From a checkpoint of a small transformer trained on Wikipedia: 12 layers, tied embeddings.
MLP neurons of a small language model. Each row is named by its layer, matrix (down: output weights) and neuron, and shows model dimensions 0-63. Each number is 128 + 24 x the weight over its row's rms, rounded and kept within 0 to 255. A neuron's up and down rows have the sign that makes its largest values positive.
A block is one neuron, or neurons of one layer that tend to fire together. After each block is what it responds to, as a language model described it from the Wikipedia text at the highest values.

L7.down310 [118 138 132 163 149 148 132 138 126 132 126 165 167 159 122 133 114 148  96 172 138 115 132 158 110  91 114 125 138  84 139 122 183 157 118 119 129 143 152 157 132  88 180  91 128  37 147 143 137 154 134 137 124 131 136 109 164 101 123 108 110 129 134 103]
L7.down530 [126 119 158 122  95 112 122 147 115 130 132 110 125 147 125  74 118 115 101 132 147 164 128 114 136 100 154 168 164  99 175 134 160 140 146 123 138 102  92 116 100  81 137 137 139 136 130 138  86 150 107  97 144 114 110 106  97 151 132 166  99 131 125 136]
L7.down689 [121 144 113  98 135 153 140 141 112 134 145 122  90  69 152 134 118 133 106 121 160 131 139 123 143 135 133 116 148 145 116 112 138 137 113  96 144 122 144 129 177 134 100 152 104 166 150 147 104  93 127 149 121 137 129 131 114  97 110 118 117  98 181 155]
L7.down1081 [138 109 156 118 164 130 115 116  98 106  90 127 144 158 111 136 117  94 137 108 122 134 151 155 107 119 151  89 131  95 147  89 127 152 128 112 112 140 150 127  83 115 113 167 125  62 119 137 104 146 151 124 124 115 145 123 120 146 165 110 112 152 159 133]
L7.down1082 [115 168 148 175  85 192 129 166 144 126 143 103 132 177 136 156 122 114 111 126 121 131 124 177 129 150 115 114 110 135 169 164  95 129 145 120 168 117  95 113 145 147 164 136 100 155 133 112 130 159 149 151 171 126 159  87 131 162 149  94 121 113 153 167]
L7.down1088 [120 108 134 173  73 133 123 182 136 117 106 158 127 128 132 127 138 135 139 130 143 175  67 117 131 157 130 153 184 131  95 100 125 101 119 119 128 132 127 123 124 141 137 110 180  82 147 178 125 145 134 166 139 158 147 120 101 140 112 137 116 115 100 124]
L7.down1494 [165 163 139  88 135 121 137 136 152 101 111 140 145 113  89 109 141 129 126 114 131 139  92 167 124 127 122 132 140 123 147 154 145 107 140 158 101 118 102 122 122 118 115  95 178 105 153 127 164 139 120 131 129 123 143 151 138 137 114 176 144 117 162 135]
L7.down1528 [130  78  49 157 169 133  92 127 138 126 148 140 140 165 128 112 111 117 128 124 159 122 140 146 130 155 106 156 143 118 115 156  98  97 150 142 117 156  96 115 128 124 144 186 115 139 155 116 115 165 152 182 101 109 113 154 129  95 103 122 145 134 152 113]
Responds to: Formulaic mid-entry tokens

L4.down243 [121 128 115 101 117 153 153 136 103 147 127 136  92  99 132 176 114 109 137 132 129 117 157 160 141 128 108 132 118 134 123 139 132 122  97  87 144 166 136 148 160 100 129 113  92 113 105 101 159 118 165 127 100 124 184 134 138 162  93 130 138 142 101  78]
L4.down668 [116 138 128 101 121 121 135 149 151 149 167 117  71 152 123 155 142 134 193 111  64 125  99 143 141 114  97 138 161 133 132 117 140 136 148 156 103 102 159 142 112 125 129 154 116 134 122 109  92 103 122 168 123 117 146  84  79 121 132 141 127 103 166 157]
L4.down1026 [135  88 127 101 114 148 125 121 149 150 140 166 169 129 137 137  90  90 151 145  86  88 137 130 162 113 173 118 141 118 122  95 124 120 132 117 152  92 125 103 104 133 166 148 110  64 167  86 139 128 128 141 132 126 168 102 111 152 129 126 123 128 156 171]
L4.down1269 [ 97 133 145 110 107 145 150 111 105 122 139 170 120 119 166 138 137 116 152 138 120  87 149 166 120 137 111 141 114 140 124 170 100 114  92 104 151 139 155 145 154 172 138 134 159 127 144 133 178  87 151 143 136 144 136 123 147 150 157  86 177 118 133  69]
Responds to: Main verb after subject

L4.down289 [112 135 103 142 144  90 124 111 151 135 126 142 157 123  97 134 100 193 155 134 102  93 148 118 132 107  97 139  60 155 124 110 122  78 102 140 144  92 123 126 147 144 120 115 122 158 113 129 132  93 125  91 109 158  99 108  99 126 144 113 148 125  99 177]
L4.down926 [126 105 160 149 101 122  90 152 160 127 118 105 135  84 106 108 136 128 142 144 129 129 143  89 124 101 135 146 136 156 161 115  81 135 154 125 147 115  93 151 129 124 109  98 133 174 109 116 145 126 133 128 102 125 117 113 117  69 136 152 117 150 103 205]
L4.down991 [117 139  60  96 143 144 113  71 150 134  36  87 151 122 152 131 137 197 129 115 154 151 130 105 164 148  98 127 112 118 107 147 153 103 121 156 149 128 136 128 113 143 123 119 150 138 132 123 115 128  56  97 117 171 126 137 102 127 121 120 165 135 137 157]
L4.down1102 [132 142 123  48 125 133 168 123 134 124 102 148 146 122 139 139 143 114 156 105 139 110 147 129  94  98 133 123 145 140 155 174 156 162 130 137 110 134 121 110 140  78 147 107 150 166 143 133 114 112 108  92 117  88 153 111 114 123  96 119 143 103 123 115]
Responds to: List-item line breaks

L8.down49 [ 90 131 132 126 137 103  97 167 158 157  84 145 138 133  99 162 115 125 122 147 154 170  97 148 113 122 153 103 101 170 119 137 126 172 134  98 106 110 107 138 147 107  92  98 142 128 117 120 156 117 127 132  84 144 109  98 151  97 147 127 146 142 138 108]
L8.down699 [136  94 182 143 146 176  96 132 148 163 163 111  90 125 150 126 135 127 111 136 193 115 146 125 162 127 169 129 143 123 150 106 124 136 143 179 154 136 167 123 104 159 120 105 106 140 134 141 142 121 125  89 164 143 115 137 111 117  90  97 134 147 152 138]
Responds to: Month names in dates

L4.down664 [170 102 121 118 166 121  68 120 124 130 165 126 124  93  94 101 158 118 155 149 157  80 103 102 149 118 102 153 113 143  89 125 127 136 119 154 156 106 113 147 114 175 167 123  94 105 127 101 115 105 173 138 137 125 123 128 118  94  90 149 117 109 124 121]
L4.down958 [123 131 154 142 157 136 106 100 143 173 145  75 127 119 106 133 135 135 158 122 134 128 119 157  94 113 130 107 136 149 149 126 109 135 112 162 121 140 122 142 111 127 145 124 152 140 136 104  92  99 140 130 139 152 123 117 135 143 140 154 143  95  99 144]
L4.down1485 [178 126 150 133 126 165 177 139 126 125 138 166  96 117 169  82 135 141  97 150 146  93 153  91 130 115 160 141 107 160 114 133 126 119 120 128 127 130  63 120 124 120 136 101 147 149 115 154  78 109  84 139 125 128 137 192 118 107 102 125 148 114 147 146]
L4.down1511 [106 141 129 149 114 126 176 143 130 124 133  91 103 134 126  95 136 101  95 111 155 153 154 164 154 125 127  94 134 149 174 126 137 136 170  71 132 102 137 130 141  85 153 147 194 104 142 182 113 143  88 139 123 146 135 183 133 139 162 147 129 144 113 127]
Responds to: Month names in dates

L7.down19 [163 166 106  94  91 160 128 117 142 126 122  96 138  73 136 108  87 165 125 118 129 139 125  94 129 127 164 167  87 141 167 147 125 152 152 151 152 157 148 146 116 114 178 115 140 170 123 118 107 114 114 134  89  77 164  99 119 117 155  97 124 112 118  95]
L7.down298 [111 114 147 147  99 109 146 123 138 111  78 146 118 124 141 140 150  91 101 108 147 134 117 165 120 183  92  99  79 160 115 182 149 108 132  89 167 131 183 106 113 155 129 128  92  85 141  91 146 156 121 141 121 149 139 160 121 120 111 166 159 105 121 130]
L7.down346 [140 139 120  46 135 137 148  89 161 157 135  97 131 128 150 114  81 141 116 108 152  86 107 147 124 102 163 127 131 180 145 135 108 150 150 122 146 144 164 139 101 120 131 139 156 148 159 125 126 134 116  89  92 126 114  94 132 124 153 150 165  52 161 135]
L7.down398 [113 135 117 134 136 148 141 123 115 176  91 109 122 118  92  90 144 121 127 160 107 104 155  88  94  82 168 142 112  90 131 113  94 104 187 137 128 138 127 149 155 169 152 100  99 121 111 109  81 131  79 139 126 126  71 123 136 119 106 105 130  84 112  97]
L7.down856 [136 143 130 150 101 122  95  99 135 121  73 153 138 128 158 108 118 105  96 112 155 122 109 174 141 145  98 109 125 174  81 224 130 111 127 145 147 133 165  95 166 115 110 152  98  73 179 135 127 154 111 110 109 105 143 158 122 119  69 124 128 107 106 143]
L7.down980 [148 160 124 125 144 136 120 105 142 162 134 117 121 131 114 145 134 130 151 125 147 119 147 130 125  97 178 147 124 144 114  88 131  85 149 154 121 109 100 131 111  98 173 108 131 121  94 117 122 108 150 146 199 168 128 122  71 126 105 171 113 101 116 117]
L7.down994 [139 105 111  73 147 160 162 108 146 147  99 128 153 145 151 150 144  96 102 109 113  91 162 118 155  82  52 129 164 123  83 105 148 118 139 103 135 105 132 136  99 121 104 136 116 145 141 107 175 124  90 126 118 117 136 103 107 121 123  99 169 132  90 147]
L7.down1206 [114 114  79 140 107  93 149 148  99  94 141 124 157 105 141 124 111 148 134 141 149 132 122 151  97 105 104 122 122  66 123 160 139 138 159 151 144 108 194 129 132 126  94 110 118 141 121 137 123 146 140 157 162  97 109 147 147 146 116 137 131 110 162 113]
Responds to: List item boundaries

L8.down102 [133 102  70 127 108 101 150 110 132 142 147 109 111 128 102 165 146 148 157 111 145 129  96 126 120 143 137 118 107 135  92 122 153  96 130 118 125 141 108 125 133 124  95 109 122 142  94 157 148 140  80 169 146 126 137 109 105 122 107 159 163 156 138 148]
L8.down110 [148 128  69 145 154 132 140 146 106 137 113 120 108 124 177 127 126 132 146 122 142  92 156 123 130 142 144 135 126 158 104 118  97 173 117 166 113 113  86 102 115 123 166 129 147 129 162 129 104 150 153 149  97 145 189 129 153 184 104 159 125 146 112 122]
Responds to: Article-opening "is" after title

L8.down673 [128 137 137 174 117 135 154 119 131  90 140 152 142 142 101  88 141 154 129 128 128 119 126 113 132 121 135 160 169 141 175 146  81 143 162 105 160 150 131 139 118 112 107 139 173  79 129 143 143 110 152 147 150 126 113 145 138 128 124 111 139 109 171 161]
L8.down736 [125 142 111 100  93 147 161  95 149  97 108 111 107 134 139  94 143  92 132 137 160 150 101  94 138 134 137 124 143 141 127 157 175 114 109 104 120 111 137 100  91 134 115 132 134 170 125 128 132 143 144  91  94  70 110 141  98 151 173 110 128  81 100 106]
Responds to: Before-hyphen predictor